config.toml
n_layer = 9
d_model = 256
n_head = 2
n_kv_head = 2
head_dim = 128
d_mlp = 1024
vocab_size = 7874
activation = "geglu"
norm = "layernorm"
norm_place = "pre"
norm_eps = 1e-05
positions = "learned"
qk_norm = false
attn_scale = 0.0884
bias = "all"
tie_embeddings = true
parallel_block = false
init = "normal"
init_std_qkv = 0.0146
init_std_o = 0.00345
init_std_up = 0.0146
init_std_down = 0.00345
optimizer = "muon_variant"
lr = 0.0147
lr_mult_o = 4.0
lr_mult_down = 2.0
beta1 = 0.9
lr_head = 0.00915
grad_clip = 0.5
warmup_steps = 200
schedule = "wsd"
decay_fraction = 0.631
decay_shape = "linear"
final_lr_fraction = 0.0
batch_tokens = 65536
seq_len = 256
doc_mask = true
train_tokens = 220400000
steps = 3364
dataset = "wikipedia_en"
MLP neurons of a small language model. Each row is named by its layer, matrix (gate and up: input weights; down: output weights) and neuron, and shows model dimensions 16-207. Each number is 500 + 40 x the weight over its row's rms, rounded and kept within 0 to 999. Numbers have three digits each. A neuron's up and down rows have the sign that makes its largest values positive.
After each neuron's rows, "raises" lists the tokens whose logits its output raises most directly, leaving later layers aside.

L6.gate912:478488392503512508467505555479464520464504444468522542477501470496475483463517622482460475498466461463499532483488454487478453483484503533376454543504436495507482527527539547469466425480569484500465475504480560498470537530496530565481563443483505534565486525493530551608436526491500558454543470459514502461482498525524510444492507466545512502521485445515541506502523440455522513506568557550536459468495539512489503531435542509441529458527493500557485482602524538477491470545465463557563541466411478463499515533483510509536497490492452528491525457518495549419584539486560429517
L6.up912:448490489521504545540471555474522502507468492494426526460487471562484545553502486488467602472467505487480479479462524419508480479454570598482470434451495519536497551484480418487494476543475525517437593464534534541481480502459471557551423494453512544512486530463559490526498487443555538488473469570496592526512528578511475500503482529523520566544528436596530535444534495432556464555535504490514490539478559506416536454420471504465457479560518497507447456482587494471503447473510555485433434470509535463474540497551402547510466467502559517454512496519552550523476507534491485526
L6.down912:593464475518509447503527413457509490503502444513498496450549503509531490583482536520494471425571528531485485448449512550522422473463554555508501492518397493553439619548492477494500472469475465563586438550453475572525503523506529521494496548460442490509480524496476448495515544452519527468445481527538516461549568526532536437509553461509485551554485505518530469497528511532538413450543534452469449459570555526455477473437500521454488437509524568485473522524508562509520527481563472565467510489521427503468622495483526567524520477450510595442496427503531455527503539484503510494
raises: "es", "ides", "es:", "es.", "ib"

L6.gate378:506447492509535532496458485495453468472511557464454546488481501533480469510486555525500568518529507573543475501502437469456536482484504477525432493504450575511551493539493486449507466544530486519503505524475440451521541508503487568448501482536449521441511421538493427455453496559519465418544502509457447540437523487486463549550523465499488476542451560465457513385452613534499516531429547533468535511532540439549508487503570465449561515458439498504448532493465556414536561527503492424467414561454464524532485487551517563536535513484433515537511484524483516512486519509456479548
L6.up378:505514483504520527506487463493499542490423502488489534494437466453489534494505431491611522505508451458462526516505523552488515538542512464486504516468463572497488513482515543513434462471497516431475482453472488442495492542490513549523449425508562521541512500447565429475466544551529478481455406444616537529443492500517454470475505439532442534476476590524400505484512506499478465535473562595504560510472600473551451517544523495549521495475500500480514451544517491423512465493540490549508493460450424508518530477535460503584526487504504526477460489541496557453501426469426409496
L6.down378:560432452479497495513486539547428495493517470511549469567477521489557508533502479498477477508561473530536606417472486473482480532541547445506496536469517516498509575444495508548567520441498440472540453503570486432485464541567487469544525549527511426492419517525485484549531466521505508529519461438538484535510536493531446462439478507464505445506502535457508462541470460528601441464515521489505513444499487525505470426526516460524470509467448461448556500509532529560435478551528530500551474468531574500536506510497448549515569538473555459509495466494476459462495558531534496495
raises: " it.", " it", " his", " the", " her"

L6.gate484:555440555520605479525394504504454519503491576480503502537489537513456469504450532533406568540452506550479533482413554520552438510454485520504491470442456503455421509501563497557531577484484482517549430557576484507437464502510558578485500447479559550525493544491523515457557442495562416443526508502514471494474513478431497531491495497527530453500453474519501432536538458530495457517459525477443496478517447497513463532536489523490468480528475491500443486515462489543523549417554488493535468471426436474550526536449427459536518490534488503488508495551514491605475490545471513538
L6.up484:585449511532529481504515479468486518500513487534546560528489504501455469515502526510514583557423497451560504456454500485525490504480492498533478487519453450437496489483466470499521514504497451516470485550462568514482593488433440508557474468436512476529483459536478513584520500487467506470461567536421464368492511524496516484559465480507481493471457522435494533526517449539418536523515442519506562568469536404487538519502526501538484477487476455586526479439526494480467476441528447473526539466484491474504579481533401532519486428475446456456535558569469547462429446505475524515
L6.down484:525531542504538459536509480438559571489466464452537560472479480586502500488552508567466516525567497547495488486456496474459531468528503547463495522417436454416534517521533432491544511476489508503535506491492533484453495529451501495555575471488561532480470421501472513509467475474487501417520487520484508453520520466560431490481497593510483491535479460493478537518460454466464542513480512467523510544444538464424487549525577490514462467500468481507540475550444595470469478455487501553518513516546418459467527420461464552550511474487475492512483523527557419590502542531427557449
raises: "iting", "itor", "ited", "its", "ict"

L6.gate438:529460528525529542500490508536550512523486484474516505578547474549587465531477494512560528505519449464444483493553470475481537547514546505514557486518479464486545513523543607434422502454366482519512443474548506449498546481483453479512540492516459481405462513465408462455430540607583520469509456491507475484445434482501519469520591571571478503503467564513558537494458516473492497481494495458469466483486496511480526447450476506488547530498477519431475537474499552517489599470519508433478588520453479503514562462463429515537452528555498516506477440544460544599492508494489488472
L6.up438:505514492507440466514574496530492526444482457528548466497501474491532493459515509512514540500507443392538499499562495488502489535549528463527534554434562550499430531477531570489448470453530479444571540541486488535465524435512488454492450495491474447527515491523561573458513508542540587504484536539493492554478469501481434392407514465542519470481543540559524510408551459572508457438434537501521449414501513544442517451531493571548514502435476549455507412529494527503478532454561532570532487432515506476446503499411518572492542501536513475479423490479523585502486538484486532456
L6.down438:525517506499373539513471519491498529545501441481582478532482437536532505432526453499451490485543558483488425530464500486467439480511502525508481453504474519560476495532495511492506480539473490472503527478510514548570453487518427552494538547495431527529554472549489514459483512488471477524513505486512510512499592435537507542497458502466474572483527547537560515505462522549450475550511496518498455460461506525528504460485399424516504466464557455526516459471480484571508545484484549445522486485568465384540388509487534491482473471529538460492529490564507441508416484590480486549
raises: " that,", "ally,", " that", " however,", "ally"

L6.gate434:554507492443523496522506562538508489525549551468482515527501420481542507562481566495516518434458508484482551510586534487546516645467494485550506459564488489518425418458577536431520526552456505489503440510454399488534494542458513560499538514532539519524530429572452534604464484519457454567475525510448515551544481492505437490536435469485494473528468471494518517453500554521479538522455510550466578503478505439476515481427467551565439499471466503493474527493461505468442499469467476488510515481458506522507541521500493556504584458565514464513499560501458459429465544500468499518
L6.up434:553480444501505479523422489466508514508523501462570505590522489516538509546593501521505550400446567524458558498598486578527409582470475531488544497516473500512477461491524449434503498585540443452545434446476511484492495550467515535428513532562498513526469476526475541567492478523524506526443574536500510506557519491502492480469540479451506452502437480555449487532504478535540521466451461499464536524379541466524516466465564471514413483454497496532505512547449496547494538507497514460492431475435526492453583504529457483477522487534567517413497498428535517465452520506476499473
L6.down434:546488531440448542531482511543469494467513530509500472518481451511466503525545555488471516443462577533374551461558451474544505526499549491497518465486498499502394448425480533512452460534566548519467532463565460521494520462555477567469455469500498477525452582529467479580441515495475493572521535501585471500529428408553569510440525457486491514512505511476448618415454554505488530561497486506518532533466488465511472516536532500542479546501488467481477461562494482509558433547451513503517515519512487487531502511484424569450483533578469522416550544539553482499415517452438568470
raises: " $", " a", " US", " one", "$"

L6.gate634:443534496514565533508585564490465482428419558444443456524569518520478557532505502495503539427450610503554481484518512486486447517474448494493447441444491488567493479500503551586546486524531507461452519490501401483511469480537450474482486490485444556532464468531441506419491460488548505441553472506432498505533493574531431522499579510489454538522522486519489441499490451490405517497487446509525422509538555524548523492472550497511483494488503512469495515480503469520485390462542542517531448495517582506583528492531505485488527442559546506605580520513538448496487489504487494507
L6.up634:517538571498444554440518504436513547458502483450496471558608505533460427413484477501547503508516480454521471486443584463493531541481467519515474505507488528525486507438505418540547472460538416549554461434506406494528505496526542500436506532481497455537505490533508508398418444557457517496592541492469496548506537552513462458525495568500491562453484462477479465424485483485511464441467449515473508549553434459458473524533501454533593466494463482490534501524517563498544472504457564502492525489446577477476523409552458493539549480500559497513542493463519528523540473570473459493
L6.down634:431567516567483487488539511423525507474549475421519463459535514481504540523532506532488608528477599517563453461560456522504444476511453509477496496529465480527597535527529455542569529552459533515586496485548542494416501493474446512556431474488456575464429491571405575398424485433464522499500451504432516541476561535536591461484524457458417471413514474490466484478543437484457449494449488512586483496531559515506525499489566505529553492508499518487497468525528506510526527471529533477524564519474460527520526473468528477507449540477495459539494501475574526553495529493463549497
raises: "ors", "or:", "or.", "ional", "ions"

L6.gate701:523446509539470500521470556513448523425438489579525482488449501527467486570485482525510523442522597491517556485557487570492605545503515440528511497519533545488531512453518526516394441481479453530446526439497429585477537451534571557513440543544483511498492422535493519448527524490542542438499543494530536548531491411478391494487526459576476487481489487501458516474517512496507486446506483524558458540472509494512410515469475520564563456502449480490483514453523508423532527556516492466485487448494448566449556540450503492485537555449504511549444557526479552495509552469464490451
L6.up701:460460570499555526517393580515533540512462493524507504437492516482517541520450527432491439434536534540560463501599500489551484479501498490453456453511516460513499501528490498467490567512474495517431455500422478439496503478473582496457521487463531442490481464531481495466469499514588497502477502493443513511471505441487463506556449442483569505473442442493475490440480550541544448484482502516496514562516588480542467530450531504472472479478450623480546605480548493478500541542408495449423464559480496514495479529531563498474536505481496508566470523466535494514486597477552465537
L6.down701:497426535500521524421430457450413468473519548522506481509432492576522577479608576449567473496580460524506549502537483501498520551500517438521506498505504430499527483511493501475527479545489487479555522493499463502480404499543505560518494521492398516486477480464617480445501513541497526441560438472494438514485413473515497526493531465450524443514438542497508418492484505456489461462532520531478514511493529489509472483530499497487546532510410465489522466496500478528456494523467465491489531571516495440473438519555531548475535435507501465563476508538467527463451592495493518533
raises: "ing.", "ing", "ing,", "ing:", " him."

L6.gate84:450423493509572533478414523500528483435524592454468548514468508485466552499536585473531550473449512483422495534452530440474500469518520416479490490522528535541511495538526536607557513491493560550445432438521499504472499538490507537552603470427401506480514461474492470530446470506507515452464536516497468482470518482513471541509458504508526461541547530486448481478510469519497511461545559446476518435501492433532510498486473524571400569518423562465435516500484516444515586480522513433466503494475536483539495525564530510519486433554404547437519485561528505531483550505531456518
L6.up84:436478553500517491461501570445544571490467528504519575519455427456481454548499511487458449456544529497491441429461561471525473499550533468427540465513508512466485521547500474590522552525522534590551504515455491491512489513424507505463458454447504552502537549498473455581478583494515472549514524509481443458442555610461518531494444473453529428537546511531459529473534528515477483503496533474494516504520479530423516502544445538433506470483524501493432525508570468507496539559539472497530511523522535548508462491481537487566505404490464542529469442525594470497506531500466559403
L6.down84:493435506502495469493440517522514531420517424570536546540526485573537509486531520459470482411529420513443519505535502543457581486522530452473463480560438493466522515540498530528519581482496496466496479462482556494515549505441521486452517450441452474549534484501573493473524513488504547459473532439473468474560490539518486518503512487478522465448554488451487503550568557463486526430502500349511554491469469482560466522506404469514555532532407525467494517538490518496503445499490455551496603492464473440504537478558459475459448439558430523489499525481558503559450489595500531549
raises: "ing,", "ing.", "ings", "ing", "ings."

L6.gate971:455494494466484485412436484585524488475493443476469576430524479483498540495521461543462520478569487442509531468465545439586473524526460475518516498550537535491492641521517541473557452489471424496581547489491477496454555531540447470434467493444427519466541521509471577528479526542532464505496522530492549517424528552526426519476569454557540548525502433470585533509524482479484435418529456474502532539449504511533463493504474559392481508440443493499489499489532465506436460471514528512511538493484534543481460492522502524560541541543408539506565501545524506469466489498501422507
L6.up971:469413521446465470481448511508516525450508471451473573453517527513576463522553502549517467488493550481550501454506582425546459558561500531483452474606571441430475484534477503494465477552466442507471490571455480495438462514517476499533490439429462478517475483489492553496513434514580458548486562553494551457486528521488458532531482518469537505511468492508553500529526500486497451483522495523532515504514572494475496494441482583529535488518449498506444559488492487562520427482495581568404452478520514510484507596536445493563464491467508536405458538508539500548485493454522549539
L6.down971:473573560444575551482567439475430551494493478504473510445478495506492518442569573547517479511500542502560513553574538472480445476521511443479552508451468491549482519456460388539543530533480493429575547430495537542527534504463479552506439536467502502557405431529435494475558544454514537420458449471492593488461566530551454478429532533471468462499522464501515428578507528484536433427495546489552446490518560504511539473526554540470497554496516619509478490515502509487441491504459540517533497517486549433471512485504483522515517492523481445508512473550475535473517459539526507539
raises: "ions", "ion", "ion,", "ion.", "ors"

L6.gate77:484527518510539445557532509530430483522495471520486472469486518434508445506608540449473489575480477464558467479550449439477464493509499552498441515573510494544555491490492561499540489462445426472534508485478491463478455499490481520546563539496564468501453483465558503541461507577489463525486539535492532417497481538452541505437520422482520516514520503437513492467488558511582445463593511487490457483491524574448450465461486495564578500478428499524427470465502440519462545490503433478478517526470616550509528504465485477428555478537489504408507546469544535452480547556536514531
L6.up77:556461470532459498485434520518439524541518556464508544517471541413516506503488558496414519508481510497521461447466467501502467495495457517402462541488504435541594487519539436487537529494446485588537522425480558533552503452440478523583510540545466496432488441479532490525504503530531513495430544488438564450512468503499494491524544438524566540549499500505452452495446563525557541466492453490517467458456531574461487485496557467537507530469431487509522451471504504472408509507462427475426497507476626530512530541462518517524475523506533498465502527466534518467521504572509517475
L6.down77:533519518544517436525488435491493432494486482524436439491539502542480523495587458489458544508491526495537492513523433385482530477559466592499435537481475556511459488484459505457522526464508472575464512499482528471534489530456486500496531482531509492537500469550572523482403509508482474494511493457576531481440471484467552550546504486513422539479534527500503505497497536475569528482561478468513448526494443445471394463560562529469531467533412498467441532537484504475507474488508475454458604482472568506546493471488522529542512516487447465529502484453518522524549551472513591488
raises: "'", "',", "’", "s'", " Athletic"

L6.gate858:508425493541530447605527477471503492512519484446484432436488449485498496490476555507557509474508522467537525511513523486422584513489502418474508509464544497500535458505463545484520445511434520443508490451572437567522521444497566521543592527460473489510484552533544505483458517422504476505542510464478419508509539511539503464530452504498490530519532497497475503566499495516444449530456536478482510553523477494486379535450474460530535585565514557538506448480427562509502525546419498516522513491486486529439545496507466455551493450599570555517477523539585480476513498461507523517
L6.up858:550501473559495585560537481517541440502498540446452445433560473464490520452479511578516462550559539419478446500511616491434470516514532472506517546530514509595421548537501503507456552485528555460434447618490555502493494470525515455521461487543507485499411542515508489504583467469451500536504533483489459492491466527492452439486495498404463526485464463488464509468513521526499485434525473514508505531473562495439499501445461497584541424546493584526486498492511479498467441458489514540488538502538436505453511451525443447451460435462547510536521446436496451479476533552557463534
L6.down858:416477542449500549502493435480462476576488537490491540493505410546472458464550413501438562473481504471503491504404516521536533542526528453451492491472562511565518538530506547435477474452495513506457409542533432526497480467552520500532478498494472456508495562443551564450474514487497444488563420548468544525517427464519461540497510513396490492513555484538499479508632470499445535529538421524482509413529497522537497562462451528542563575590491485495475525448542503514538506426539447539461568489448538484509489523428588552544540458451515474515520463423539524534527535517509577486
raises: "es", "es:", "ep", "es,", "eg"